{"n_head": 7, "init": "normal", "beta1": 0.9, "schedule": "wsd", "decay_shape": "sqrt", "dataset": "wikipedia_en"}
MLP neurons of a small language model. Each row is named by its layer, matrix (up: input weights) and neuron, and shows model dimensions 0-95. Each number is 500 + 50 x the weight over its row's rms, rounded and kept within 0 to 999. Numbers have three digits each.
A block is one neuron, or neurons of one layer that tend to fire together. Before each block is what it responds to, as a language model described it from the Wikipedia text at the highest values.

Responds to: Word "as" connector. The word "as" after a comma or a verb, as in "as well as", "served as", "described as"; also as- inside words (asked, aside) and "Reg" in Region.
L2.up856:556543590580478507375491523528525539416368458494452548417481512516523487605583505524473494510483500500497443591521564434549491413451509471557573453555477602532443536496554431489392446480576482592501617617455498536495527500486554494597507414564534557470551522402435536482500454489445536532

Responds to: Occupation noun endings. Final piece of person-role nouns, mostly in biography descriptors after a nationality, e.g. footballer, actor, microbiologist, engineer, manager.
L4.up27:498459514527474479507462567555505542510526550501421532551600466590598543519516424513466368503611503537458529524490459476578512500513485516593421456546428508481533458463458446501447381462471518495535502483519533457517586504522571512445490534533437467524425505495525522440396547556404413442
L4.up293:505499531525543536476550560475478467549471409443489526535456468525461474421460529454440499512545495437417554498489489471521485552518511491499516503507547442546431516512499503464605520423442551496497485491549511473541395522410476503404551475428457486506449504535506497524460488598454486496
L4.up351:493522586572568421440501497528481435485557446485484572428556465469430439510427481475441469481513561491488550461490544470532538543464415523548458504559465501544489377595517501495564506495455518491488532419501493488544487446524491514491548462422455551503646539602444485475411510560539494690
L4.up785:553487559449451450454480417558524472523537464460413447471519495491551530426444547466517505608412544565511453469508567441486547519464561624544474469589451312515539512523464478535497573483498591451470452496495481508456549428556449513507592559482409463421435467496562570533463411470470459507

Responds to: Split word-initial s/w. Single-letter word-start fragments, mostly s or w, where a word is split into pieces, as in s|ummer, w|all, s|ell, w|atching.
L6.up63:501455458518519455506511545584478437542418491473496428475411545535446570515539467445540463544412586464537451530559455494460541477533475406510480528533515457531567573476486524536557562466447510445427493487465460498508472563473583493620503496503448480618555469395506519589540453437434526433
L6.up179:457520456471501516407545450539544477515503468418475423495412520588495417471452470410475506486534456525528488414452531463501424617524496528503522517624517521596482492528477449456574540512522464493490483501494551502559544537473521498525513418517484496479584581514546576513484445488508644528
L6.up622:497412566491599595467530485498505397551551481514512526557491520428501553544478527485424526501528396469494423546403479560476551491481495549448467538593450540418437456669499488460523527457550433470526501465354482635531401509587461525453429436512478420544518457499465544486483501484489592472
L6.up720:469442412487520509494517523478591457451524489541456431468510591521399565487446425480484466591455438502529491466508576538445475472585520607515398482381505427425559598513465543454491469445515481622449501468484520484544394497463519503526521389600508467457579535467503502494359507393375468499

Responds to: Person role nouns. Final token or suffix completing a noun for a person's role or occupation, such as chairman, footballer, coach, captain, reporter, prosecutor, musician.
L6.up80:577552488453546475465504470518468470643507437536433518528529589395491508482437487459492465525575459523474468453591451456585479571552536477534514529435480556489618491504514573426563567486455559497507518502545510417468452526555451467553517478497492518468516438531553543527495518493493594564
L6.up84:464395491464575482627511537357431529458552541446439547487502466532449487465421524461563548531513548555519509515471406483449584501523480483530475449462514543485477422543492570428472546404496533579473428520492505537564549500475513497482448463448424547431583472461561447527509511502427482525
L6.up708:540527493502476523505591440476510483527508373574488603444494494562471507482522508477588581449520578581525625424560491450465511587536548477469474385409504443483542502525441483490565519430523489473479532447448602504559505437464488516485512557487405532484505537531562512454498509498506521497
L6.up849:566533535450560467470491544467454442530508367483530475422407462479460422450550500426544521503505486537555563513488567422473523496443491529532459525480447440578494544471408492431516431513454650482470468484484540535566551469486559518444468461485383577513473433558437432531470453527492507534

Responds to: Predicate after biography subject. The first predicate word after a person's name in Wikipedia biographies, mainly born in "X was born in/on", also (born, married, and on.
L4.up162:472463524541518564469433491596551502470438525484596398521557577583404467534529486450438487482547557443443498501500558496564463513533600566423489503439576445407452427430533501482544492415453478431456506589499497509544434487507411467555513508472565507446506480459556412484480500451578466484
L4.up242:478592453540526560430508537524508525483498490480503505521550564469494457448527536521527482524546510483568535433466475495493459439482565551534535540441557446505417453526494527515491440524450512436489429517433494531537491481411531433445585503443549444502485481585478542478506514471500516545
L4.up268:440483425537569535582413510569437451449476495546503477470447462553522488456499584539537468607494494490433565478470483502523512400481500516498527480509492503487465441461595549486454459476468555453485484535504502458436469576426467510466567569525448504598565546439529470405385472507443461547
L4.up674:499522546544496508497513558511572531557476543480522540369511459450487575471521504490578625500470393516477676487476509483502544507479496453476461613453581423576499470485495461497608489426578501547417493486490543587481472554536565563569548567389465459556494445494512461625425469475505510603

Responds to: Place-name final pieces. Final word pieces that complete place names or compass directions, often after "in" or "to", such as Bost-on, Southe-ast, Bengal-al, with weaker hits on other word endings.
L4.up312:442524525471452475530555501497382522472418534458443559495445493502485577556411444443512565406527473514408443530511539409427600600594495505541536447537508504502494529544527554556523537494442531468545488446454464522460560442421484507500525469499572594434563509428492533549483523458475478431
L4.up335:469418551486382466518483419556542600520509504450479490574578489539515495567528534454536561471464564531474488466581390500476451487463501587568464489411559501527472466496538508527433554579460556432519513504447458560480526550480495471526535487517514507484494512526414530458574518549499491512
L4.up672:486503519509479450431498521482495515515498462497450409529480498592457476422470474519418356506501527572381506502563532448367448504423522520533553481519546479477507494460536501517512588462452517467598545448532514648493463426558553452479489535515432479540526435497531566535471454570568568530
L4.up735:403505558466479515426439365581440405500526482474460518510540510627445441526414502486486706494538547439495412460574503543592524520403525448472575480503445523612503397533530477527409598462547518572448484462471440408468529528487548473497550461490507595445561516465453584408475420409447496487

Responds to: Table header cells. Column-header tokens and pipe separators in Wikipedia table header rows, such as Votes, %, Title, Tournament |, plus later words of multi-word proper names (Championship, League, of).
L4.up203:488505414575513500586467473487614509519518522434522578561475416444574500516449452543510538501437626552488517467527515513483460492577474524473538487427552453416426458527464551537476581494544478564545537366471425425527489432449521546445503627558531510496559426497422411497502563521558566456
L4.up422:478437476549510533596447506467500414432517477493500471457548524379417559459445470519494548510532534574479600531446504542463568587553478596585502427551532502441497475419451649468498540547538551436480542458523529481576505477445536464530564486560483612526508509531459461576448490542473537499
L4.up583:541432512487461432502468412583524521553485542502549466543524476491576497472480426531508460500447526509395513532481492527526538515489513574442527446590462540498500478548579520494440461520515426418446537588538441500498494452477537536527489457454546494509539505454374532618484583502505490478
L4.up776:510500467432464454501533464566499482565553553471494567426485486382463493500543478527476514569559555551524547497525487529447532582543518574630480553545538569465534506550437531460487438570456458523597655505583471517541510548535498526463569551522483405467477528473477489496536479570548537501

Responds to: Word-initial "al" fragment. The word-start piece al/Al split from its word, as in al+though, al+most, al+ways, al+ready, al+one, al+arm; weaker on other word-starting fragments and birth-date tokens.
L6.up28:573495466505485484514475441525520479425498484555536405492534504510530478483502458535503534485487515531524436465515556509614527542464433591511533523456558546572509508588529466497573490554490504446499478499536525395534418497460604487483554527450460547518558502551605542440480498459534550514
L6.up685:556654548520542499531537490503527563462545582490588723446506551492534552444634443570510552529494433485564471409584484454537407407523463496520355518546491582483477511432557455405524525532507505523505611482379561406535534561436556550419569508496555518528468494474571587481395504539524517537
L6.up774:537541486535496463475494348495521480513483479453464464481530496594495532495479480451565457413420510492576446537512542461549466453448517532458447485498458536555468476609501571469498507530502538545518479532584473495476519563546465552537528511448462389561521532434426435502513537466515464457
L6.up842:519514442505555600514571482482502530422475475559441528496543506631530553536495528543476513519514478436459491478424573488473498556482509460516461435484474559493475533526571593550423493460510495490518445463450494518545425456414471458465527534552524571603480611521525585435509539453413527444

Responds to: Role-assigning "as". The word "as" after verbs assigning a role or name (served as, named as, worked as), plus becoming, renamed, appointed.
L6.up437:497563520440470534495508491462554498473436620433521539481619470500513529583525502448542480489473502481544407505488566496581469396572511510477459541547531502572544487520585476540429560469486467521462543505421475519412521542463468535505496495537523492464517509476574457588495424497467444523
L6.up545:436414509508483393505428489551603538554547553579448484544443596531530577462506586418516512448537505594475476541453498465500431478552456482483481532478421486487522508492450478447465487566416576531515487390552455417517401534546509551578484454438500512527471567507427563461460503490449427524
L6.up759:444497544327424507480469546399519538570489548599474493435565527549459574638373534555511462521498499474481479464534525481495507385517501476498516500480528492457462508523582505500458539555517487527490554440547428562561477466462477546460564527544515507427630549492459528454532513466495424452
L6.up830:428449513456420437388499409517544551522492462461548549473533477542527452500522481512429510546447474478483458568637528516481507466452446519509466529516452477530512504544442522553501401481459518508481477465518533487562527416489469562516521456540602557470544472581506475536587472601596549557

Responds to: Country and state names. Tokens inside country, state or region names, often the larger place after a comma, as in Sacramento, California; Portugal; Lithuania.
L6.up130:506503461465447486551489585445587560471504507554499562378500476625466522504523458530590419472419497536525512572517388451544471486457444493498461470521519553565462531511542472539504519575470577531512445508565572435408616533502554514578483453507371502452417615539507495520551454429544482516
L6.up448:431464533546500541554469586498497497498375538540432458431524426470467526611449392476462536515480415474580422463552501530499507510371482520464525544453558497529502559492609551545483553494539529399491515596515521491473487504418473562513630432484516421495453579465462478531523480471505491488
L6.up561:373468534478460485487460475482483607474545569563455597518457573557482496464466470444501628485472478465561372465573475571474504511394526432533510493520510497543513483459478492517481446516458503593504475532372562454496528496451498495492574526533540535536452624488533487530484512530509508468
L6.up711:541564517392408578534567476469491487551415567402444485508497466550528505475430515467569593481498502554507435514508534538507536530388619511564562442534559510548460421444438518550503407516452592538462374498476546531484554527421420512462551446465428464522495582466537474493393522403523475521

Responds to: Word "as". Mostly the word "as" in every use, often after a comma: causal as, as well as, "used as a term", "As a rule"; rarely fragments like "as" in asked or asylum.
L4.up25:508550447496470486448436441532496500529427497548462487457484521513525528485466466507552516485403509498569459449577566487479510502444545465552447501516537572497512477519488459467495614548452483527489521522503472503462597460558396422400499493464559576523512493412416582401426566393420574579
L4.up61:467550413534508491554467517495501486567508562437465352501521469564443476549452537530518462500556506523508529576504510401554519473464520583554508439510477583447534523538399487441461494497474484482445522471529501398524469543420510570529489434561452431535522486417560449491550388494344479423
L4.up100:531492702540457506504526457505487476552377544465461486504417552471556457485507547518405490508505585429463475543431464492516571573466546456475494433533526557529517537500526472519605604493499523486482521442564454455582481585583577512492449385557433566537565542480521496542460518505512511537
L4.up728:512468474485467523488478525521513389471454479524516531406454616427510444469557557492417492492530505469467486545414559404584463426524501525514497431643478581564412510498442440498486533570478506473533456520475452535489523444324509390547593497542406544398531507454498554585487520489484585517

Responds to: Wiki heading equals signs. Equals-sign markup (=, ==, ===) around Wikipedia section headings, both opening at line start and closing after titles like Demographics, Soundtrack, May 2018.
L2.up307:581473486564552491572527552517482538535513582508535485523566450396507338459582447456438472482578524406517525528567450557516526455462505614516606499470493508530580529467462496483520468487465469514485497525510436418540521525492531506533483552508504538547517521500454492614501484547506425485

Responds to: Heading-line terminators. Closing == or === marks of Wikipedia section headings and line breaks ending an article's short-description line, e.g. "==Transport==", "Historic house in North Carolina".
L6.up29:470493483470537542531524475477535525504504606569394620456518446591471492536426476508535520561421551462538412507458679492524533515485501599566523533467541460561563534527447489465457612501469452524520428471547543594430517445443555459536489469421493573472515477479540414553481488482556389555
L6.up57:492472533494514486549503518432461528447510550519460502482466398398552571489429524501574479460453464512467479502473439514554429443618436482576618395380547431477566483543568545483552556463554457504497511508537526509447526467487495454466608449485503458605440397517484455537458640440479544462
L6.up151:551436516507507446622418429512462467516447417454519513485525511484499520537552418568441552498544501444508568443472482527449523464493567546508484550502517466426576603554499540493557466531484608402511435496486468580496482421488529353601491445563474433501481455497535420574408360511522499485
L6.up489:446434493430451486564463563495508543468455473472524445502454522413505599487501537489456456509497496410491514463561475483494539537410489586476545508542426523513544597555564592508475487495434580556525399513424490429491573550562546453506551508500481461542486514521519482505478495571517514487

Responds to: Verb stem completion. Word pieces that complete a verb split into fragments, often past-tense or passive forms in news and history prose, e.g. sub-mit-ted, ch-arg-ed, incre-ased, plus whole words like appointed and established.
L2.up616:407510492412463433470521502457579518439552390477540466498478456531445533501459564540590523396469410560577539476440468471452512383561443468412556464450467516429518397533487474506583494508483519498519498540420425522463496548475459539507510482397467558475551549532561503536569546578500527508

Responds to: Second word-piece after a consonant onset. Fires on the second piece of a word split after an initial consonant fragment (p, P, st, b, w), often re, l, en: p-re-ference, st-re-ak, P-l-ovdiv.
L4.up26:587503528452489426540528524443490485512531513492594452453544512464483552495473503492481488528545427418495460481463617506551544417351472530577497535535392422535510477432462485573458553491555518511486475486435446532509453542557479423445469504493510609527545487465529593519534457444456457493
L4.up117:506540454505518366504511453424572577458519535625415544455441380523467487467510522411426472574445534445508468405398490465463531593546482513571450460546521516477536586407448482454522475463506486506542508531577494560509489544477514610440477473564431438470581477513470501564498555460548446503
L4.up297:522424611431449577470494569490509499430559482484478420520540482496533470490552583485527559493483485519531459526545549501499532566418492508459436526486432553449474508433459517513518496480478572530482593522431537425588465587472542503510592485534614458483548489619550514523594481474582502619
L4.up883:452478520446521479646468483471487543507557530517487517547478470491536533456487490619461420497494518509452494514551538476518544511472523521519491536509524392400583486562420518493608413474599462537481519533485469556514492575569582439454461620534494512523548536493513443563536525488487555423

Responds to: Word after "the". The word or first word-piece right after "the", often an adjective, ordinal or split word, e.g. the great(est), the poss(ibility), the first, the United.
L2.up368:571491532477511511430455497502384425492571462492489513496454528469491441482483507468499502404508477413465392461515504516431461469523464538424572477503525514518490433531502438527421574478473443585451481473530538524485533575588524580455561479468531431530451469437545474467485495542545532519

Responds to: Main verb after subject. First token of the main verb right after its subject in narrative or expository prose, e.g. took (place), occ(urs), particip(ated), was, sometimes a following preposition.
L6.up85:510592482570528435532516486582519508569444558541528469491595559570364515542528490464462537488499409540536465511447518523496551564506468469424496452546544582482456514439478481582449501503488484522392491511498485480509489493472490482496554424529425466491448568464414547577523519433493632518
L6.up356:458568467474504513547416454486515552633440494555502447526477600493483423413519498492589475504495455424492489485486549523520434437499582500499409575446469514448489572494547482512535459515519441481474461549573536380490486556513488514430589455541460472554532505531466509449518493544525559550
L6.up444:500475552503380533474506460514492480447539594527513592496453509553498556493456641468547498511414458527572476462520557514509529494483463543489370502512564490603508526571482386531487477485450442502454481415455415448479507415423450508455551452557491561506497445433481427585487543529501518462
L6.up872:491457501536476495395455450535546390573467537483536539502468521570429492409561517486556581485541467460584491493533556542525508548482534523484487465461544460402418443484514554553475418543572536429509629546480520433529508549441539397481540457465505492549490445479416381522568446545430474518

Responds to: Mid-word stem fragments. Short inner word pieces that continue a split word's stem, mostly op in stop, shop, adopt, atop, also g in budget, amp in Brampton.
L2.up204:413542568593476521475440510490438448500416420465561487479492442469494501477470576488569544526492515460565429458606523509416485610582453601530582596451559499477518394438422520504441582447510532519567517532592453521418514490486524536422538610584533537532515500485460544524496468483425509547

Responds to: Indefinite article "a". Fires on the indefinite article a/A, including a/A as a word's first letter, after prepositions or commas, e.g. "in a study", "Hearing a|ids", "A|strid".
L2.up169:530485602486437448543474432540569537553525464407491477505432482531542476453504434483539558555430540381504485404546484485512487525505618490421496535474518472507522594441484501490563498525523542443541523609478452509445474498446519471544545558506444539530469494443517426508559496546500495456

Responds to: Mid-word fragment continuation. Word-internal pieces right after a split-off first letter like p, c, b or G in common words: p-en-etrate, p-rote-in, p-an-el, c-er-emony.
L6.up282:419490539553536476488552564562446486528543544536447506501575526465584580628534496533534511462429521479529454543439591368460514613483578569504530447480383502502393435548437525489575410431526429566517492448488479597439539575561499548403501433495386490448487486546572436490568536552551406565
L6.up332:482487493503537508475446448578444614520467524519595525398558518591524523566542450538530477391540450531505487536436524495445492491508533453509517389470489473583562471478477435459489623524529513474436535501484576482459525523435465432516514526540436446529505653575391446438550610521477455512
L6.up389:559620483500398480457569525528500397479461509460456463545452522506499557603465514482531491458486490459579534500473562489453537537533511514370441496516463597467481602501374557555509569498447507562526486515495494534493424461573554598422511460489495389504529479496461577496507436444486398530
L6.up879:536511520467471525505506509475487494423529485474426418487487456440534515476464531560527458510507493503497552550438546446549540496526466478459546420502511517511515541466460556466581623459517477363478532553424390497444508545646534522499455480545524396497495558539582455494576489514574494466

Responds to: Word-internal second fragments. Second sub-word piece after a lone first letter, especially w-pieces, as in c|ow|orkers, d|w|ellings, m|ount|ains, d|oub|les.
L4.up425:503584511514456523483438501431629526510569525606474541463465476599440422511431505519524528481545565556572438529524550526582436480442490536457501580497537470501542533480457524547536499463407396513514431446588514633497469411511490533494559490536495478542565514518569516365474564456555554539
L4.up660:447499516543435438510478542509503451517446516456460495520471494477396475428511541537377451546547497454467495531585627466562560418523471410489522489495493493510459561434487472469554600452541516529467455531486532451583547450535443527491530420489498468587585533592438507383479496480516548472
L4.up715:473570466529435501448553563500684487607406538503467481446537499568457475546443559574423511503547621481520528498457534598519607564524416508383442502443463463479555602490557517509518546458462513511491477509450488465600469504549526512474438421503525553568546464461597578450452557468435504479
L4.up754:503456552526566443403447592468492499574479450519563481395566507554513426496353384471425482483569497475474533466516561452551465512449504462525547493392533442531620528538498569475511446620553494437464514441475532513588496533619486501496461587525495551610507564513440569485494482426416465551

Responds to: Determiners before noun phrases. Determiners opening a noun phrase, especially the article an, plus the, this, his, these, as in an uprising, an argument, this region.
L6.up301:390550531501583523483542441452445484532484501520527575489505533469536564488408475501552573478517481424513561479484403438518517570567550565503393433440484530496462368524512446490476503500424517526514504502456466518443445517592470440433496496482479490469449434516453542515483413558539436455
L6.up323:433592511488499520467486460517472489418567398543459553502496535587490586444452570460559536452502518494534474575494446389531571455525513450588433425478443563451509439525482454453497462502486526496512528504517513468484576591480501570426561511483504487517467565536443459529433542590473496533
L6.up686:472463481517559427544490508429524553490584494473481522575477523489555546515462493620451532490411479423601510506511497484580469463374501469530496517530476505452478510502444525547501566440499605455506512569429557553576480541511543486490501430513561565486496455552447509471596528415503395560
L6.up881:432500444475494482417442456453447469517515497462446534581511484538462548425486490496484538483485454442575461504485459456464510465504587624545403460559479462507469410577468411486444466441562556522546464467496467441461509557497530469502538512451433610445561473522518393402552502555521433538

Responds to: Clause-introducing words. Words that open a following clause, such as that, how, when, where and so, plus commas after introductory phrases like However; weaker on name endings such as Hill-ary.
L2.up586:454478454467498533586536565459550563513544524403491429423487525601511439483508443506496500421500371456530550484464555474446537418461574505493613542476475460519459508501612562501431520508468446452560578518479405420452540504511498465571474503405478486481520458481488518594609468518494371480

Responds to: Superlative -est after the. The suffix -est in superlatives after the, such as largest, biggest, oldest; also other modifiers or word-endings inside noun phrases, e.g. of, 's, first, new.
L4.up427:496500406542495329538490596529460541395584485471439477527544571530498429470508444546490487573378563460491385516560554522401501464483509482453529439480513595547493553582518555439503486474494551559514507467576451497528558489536473511542527527401439498532519448510502452466461544444508486410
L4.up559:542506562554463484364537461517442443453593537497472524503497402512547525548442527502410550506428542419488397498558431443449558569599500524573386485505430496486485549541521481532513509440398435607588519466537473448529415489500526554561459510546563593504463518508493497429488501568483537495
L4.up562:567440494534526518426470564508511534502505458480410469435543509447498498499387516491397505442386551575496517534504468537520431566439505616460469461482520512537435543557483491551544484429498582457464509520412473540478437505613549489558516533480477575450507529644518503479421491500509489533
L4.up871:495587518530427462500577505468535400595474517551533365577492560484470345480532505471498544529508561525461574505592499441535387496532530529509527483539460518476524504465531493469517440560495471464560429477563507553509567400589538468456533612495535508562366450582457495470560577630472485489

Responds to: Descriptive-phrase article. Mostly the article a opening an appositive or predicate noun phrase that classifies someone or something (", a lawyer", "is a", "as a"), plus scattered mid-word fragments like con-ical and al-tern-ative.
L4.up263:482452484573554478513436426601430486478533506500489499536591538459428566460508477443499557535470478427537523472457507475511380483524484530512511499528378530545495543456539529501525494387541463400533519520522553516438506547495556526572550556481477446507445543404477441545526556542533419512
L4.up319:482407457539512512387485562428469443548442444474550492577434485456526575567526540528464508561462542439516472537581534485492428488538513461515538473503453508551453507541435427504598502509501504465558480584582554519521427535475595459451514403497471565492525483551555569468531499476489494523
L4.up622:532488541467440503486506438524482376506401443550528414397509474545464519513397513453446568400519605378488540495491457540448455510567495476388510556487429572480402471472570525500630469517516472537451447479508451494542485474418548370486542544513454461480532434527545507539504516465558501467
L4.up780:619464427513391467596464507488570534445496502461516537521437531483570467554469424468513519499468538493481538519486558524549456477535518575443495475518419482447474551429480514528473561476551561409500517537530574465517505525503529391510487498494459536555415398472529495476588500438450600496

Responds to: Word completions and table separators. Markdown table separator rows under election or sports results headers, plus word-piece endings completing a started word, such as footballer, bishop, receivers.
L2.up817:542513458505456497488479466487507549491493377547475510553389447448465488449571504449478467528465539475511462577462505418445597622491502544430481540507434550488522480562474483496646459573481506528469459440512584499533552642449573471505428490493510481467558499527544531484501478482523589523

Responds to: Verb-completing word pieces. Final pieces that complete verbs or spatial words split across tokens, often of movement or position, such as cross-ed, cl-ose, opp-os-ite, le-ft, plus whole words like into and taken over.
L4.up332:536586528503449536438543500371534484490416383567416514565615508532446500553524520449615456498518366388506540453441634519484457431373496451491505542406477519472470577500393527550501449581506507481461533502441496548511465570486536551517517464515446407604469491403454518522574384405427491507
L4.up395:437516483532579486555501552531536553452593459471370482467570452579486538558504459471561477434494521458419506512585546508465500530470549439433566445552578473493576423450530488588433494540510497481464435509515479510566540493462493478469527513509520504541556383443391471500407487533416450478
L4.up398:522579460590507525527393552575518427543465465424456488460598465569480405467393504503550526389478437510506516486458477519598467634543470570461521509561630567505387513511511558482563466459482494510459513493431469489576546537486540466473581525581471386434539430506536535558488497557495555515
L4.up795:532562477479429487420574461398550459465458491407449519544531462474470428483578462458489551582573544543499480507510467497526531445482590491392477390492602591464544482552436463591456484470436445584464497475528461479497498536460436419571443417533406434557513480523512518503502505601430542506

Responds to: Indefinite article "a". Fires on the word " a" starting a noun phrase mid-sentence in prose, as in "provides a summary" or "played a decisive role"; weak on " the" and word-initial fragments.
L6.up37:469499502484424377462434645624561432529440507540434522531512427496528445514499499483366571461584569556456483522453420580498506502527559559562552546456499428447470545389487387531418547416547544470390487525551481528506605548486486524633554487454547459502550477566479529432619523576500469491
L6.up70:533527522551550432444487490535517490431532510549530455606516430341523493558567472461531558427447510487606549554661453496479563557535467536529547552435463529429447517533505492459552460550599467438422586498523492529562454538544567487529471540498492406468476469421516495490494436492440492534
L6.up837:564456438555499545550499487488565508536541522525512569485455567511570460654507454442449466500434517391547576541460515491462521467557563541519526518537541387508493493477512591533470573407510558462416455480490580407533517468485419450462605469507440452534549486465503518484511514520467555484
L6.up843:487477455545539405480482475556522513560512509467442463488511555467505433534429425479515479535486475526559526475421526541558563525526593527515459480538510402461566546561577475444510490464604497522429519563526534480508398533496483529528562531512475457554513421531515432471426589462412556452

Responds to: Verb endings before objects. Final pieces of verbs (inflectional endings like -ing, -es, -ed) and words like "that" or "for" closing a verb phrase right before its object or clause, e.g. encourag-ing, allow-s, announced that.
L6.up232:471492430511442536480541469565466493451443580467509479486495449582483467508525565580510526502514533452510432454458539449532538609492497544543528520466498435504490477508448585570560621467523542568461542499455417539448512454439429446538564577501424534465487419582409426516488487461429475476
L6.up435:523504532489569583465494462479486440474479540435496505490576496482486554545448483570415555482481503522565549538491584475470392461444553455519498568483532459508445505524521458532586519518433586642447466554494445480457593477442453530532473555526416542484552580563501431479483392510515533396
L6.up496:475509483445488550442513509432544466526445478510498534548492468400494506512441424564545488505533565427576532384461488605421486448479442547516468456419487530418521518459511513592493502493513500498438453512432479581526562487512483509489613504547491481488506449614426519540495487538489459513
L6.up808:438430407513513457456520489539507405417488535597503466514567376603555510481486513537456536510466600564536423552440516466521486471473498527554462551437530598403428507527499484484609444440526534472461505489486487513456433560474503441544550544457475492547512465519515544510551520553516526472

Responds to: Word-initial w fragment. Fires on a split-off leading w or W that starts a longer word, as in w+earing, w+ish, w+ww, (w+ith; also on periods after name initials, as in K. and H. W.
L2.up157:459535502516478533480420495518573509568415544481429521543554610492451569502452508512457429545498568473494466575545423499475494445498493524445534441557507461470473487353504456482454479582496509480465548546466513477499517481551504448535488492412559527493511526424495540555448562459530536547

Responds to: Compound hyphens. Hyphens joining parts of compound words, such as walk-off, well-known, fourteen-year-old and brother-in-law, plus some clause-linking as, that, colons and dashes.
L2.up295:460443587523517491512498426439529480535546559533484499521503528460488587461653502569471523444529546429511566498498547472452512579567466522546550461547473433516572460542500397551527509543578567534525434450357438570521460526504499555452536497474463452573526542473443501634478453507453531467

Responds to: Table pipes and word-starts. Pipe separators ending rows or header cells in wiki tables, plus opening fragments of split words such as pl(aced), imp(rove), rel(ieved).
L2.up680:548494558565503543502454359443613476451481454485568556462458532468490557475573500463577412489487510472449486477488490502468493408488517477445478526525578550550544461497454402567474546538493354576522520479550517513475552457492447549473560500506490527581479505477445470450460440388518554455

Responds to: Clause-opening word completions. Fires on the final piece of a word that opens a clause and expects an object or clause after it: completions like caus-ed, kn-ew, W-hen, Bec-ause, establish-ing, plus whole words when, after, if.
L4.up0:593492472486468553512534420408563542550446492548384457507464545555546574458491502561564482503474496484541522417497466562429543487458476528616466484568533570544462510428399504540483639485504495513497518506493490504514506422416512414469574455520532491488451520470521507551550516502495481478
L4.up159:613521503531474530412399466545524538435418570484557515573510467446496515543476467518566462484460353526511514522593509513441504531565452432516536432551558557431555493496471479453434555493421555504568553565501413481476444516509437422468467572494489511436441513490485462497419545462510454488
L4.up712:559546518510492533447521546489591513514471540558496505548571504560437553456488409582496429411527438600496572551494563483500522509505505554515442489571540525513601461484465574483489458408518494485481505498434517477460481508374446448502454429506480513512485471524544483575476475501477413518
L4.up858:430505530454526548477484440505510483500482562571503512553527522608472434460501526432586398452550497492529486553440529460449489496520431548553476559500543523522564535470498454459486540512393499438454534522505541451546486485522447501420553510378400484461508499511518497434561516553473536471

Responds to: Biographical age/education words. Words in biographies about age, birth and schooling, especially age in "at the age of", plus born, University, graduated, Alma mater, and other word-initial pieces.
L2.up379:442532433578507446477514634539562436496442414580442454503459433504537475524465489504399433514445521495546605519545505421525380536439550445499531447513498498528451502513532568486584649579567470543472466533479432459505545420450552415567472483438566483512579517454459449495393524558524486634

Responds to: Wiki heading closers. Closing equals-sign markers after section titles in wiki markup (== Demographics ==, === Condition ===), plus markdown table separator rows and some mid-word pieces like comm, med, serv.
L4.up20:506431508518475502480488489561522472551495507453421470550480499540510466401513416512341538518566548611486473506472534513541421475458486507446493510510503482451488480553528505553512398588531582501526567486533575504495580474604486465440439537589447505580566478544508457446448444487495490539
L4.up90:464514483528502497549521476522560464501529489462561592458553453467399541510446534589450497510510501463582503577496539474532423562563455506553515426523554435494579527546545490480492525493516482564525563403566427550466509443556552487591527548530477492505479453496566392543456524516463523597
L4.up281:491445529552495463528461600504544595554402573539491519444485519540511499547527485482516549501510577435563478447540530409436436525326490522514535458527488505473557426544556479494521456534497557452424451566469557506475578518532551510480492614402534469563413481471425511591484442472455453433
L4.up770:472500502559471547554569463420498578428439505499428501453532564493503511445656491612442545522463592537500506537482486492427465546379427430504416498441532490397576491540465469503446427524439503420462477476445475579532514443618529479502577578475439423509568477462536402503465557543556431505

Responds to: Table and heading cells. Header cells and blank first cells in Markdown tables such as election results and match schedules (Votes, Opponent, +/–), plus word pieces inside section headings and infobox labels (Description, Preparations).
L6.up236:428503436550503517497507449505481384507430504488539474466520471537587450443549430572474460565465499586483544428439531501516486545489509418524487443433536417511511457458455507516548450490472605482414509472547532557573465514583546436489578522491504484446459467552490423495480517566530494500
L6.up329:427524485406519563544537444529482427493490486529464543505446540436549461523594396532499469482517546493415569503442459556575497492561471513556528486455524410537464478430523528529484571513507564469584612418537495547415496553487498442454459500463470540496498547484483517572540488480544412472
L6.up341:471461492584453525499478462412611515481528562432506448437362469504524545629498388554461579478580419552520570477526516457481537564544426543491563481460540487500557462399476513440515530560500459553560574461504490445488429450476523445542583530558477403410503610437502456594527491532405559524
L6.up458:463429461545486499553534408475418492524496426443518472501445541421524494463495451449447469483566458491520458475614478592582505490501582468435481436566550600507513503515464545516515541539403471415552513506542513536502580471551568413541503534597567473403441524468487530458489489584476474486

Responds to: Mid-word fragment tokens. Short middle word-piece tokens inside a word already started by a short prefix, e.g. sp-l-it, ad-j-acent, st-ra-ight, v-eg-etables.
L4.up493:535444559594517570467422552576518533497522550505493503438549482558604484539438497531452502532512520443513491570486492449469485546459528489432577568538418519555458490442513428519545579520439618482508481524518598554494557405563578430489461534436497486567560545439573522478508563524443593489
L4.up539:494530526593522532522475408507561539492498495451554510519582475381546555594520506579458389509551519426553530548432598469432462488453449480485489555470539574420505419531508471546502412565490557580524540505501473486556472440506346563462568470442487492520530586488476567436475399405493489531
L4.up588:520386487405381490527575535525534551484548496564489597511528480534561571606500533509478440576599463505489402567404580585445596547515495524513591421466417540515466515501507547544437538502515453561551420495480548468537471488502600468522557401436445426551542506525457534495464497492486500397
L4.up600:564523585516508598566485546461510583464475535517533484486560465528481476478355542590482406557462482405531474519430462474460578423467581505523487544471518442473449515441467422560593498458499641442492547454466495514472491445536604485509577398537457522543482449445415556497502530610450481497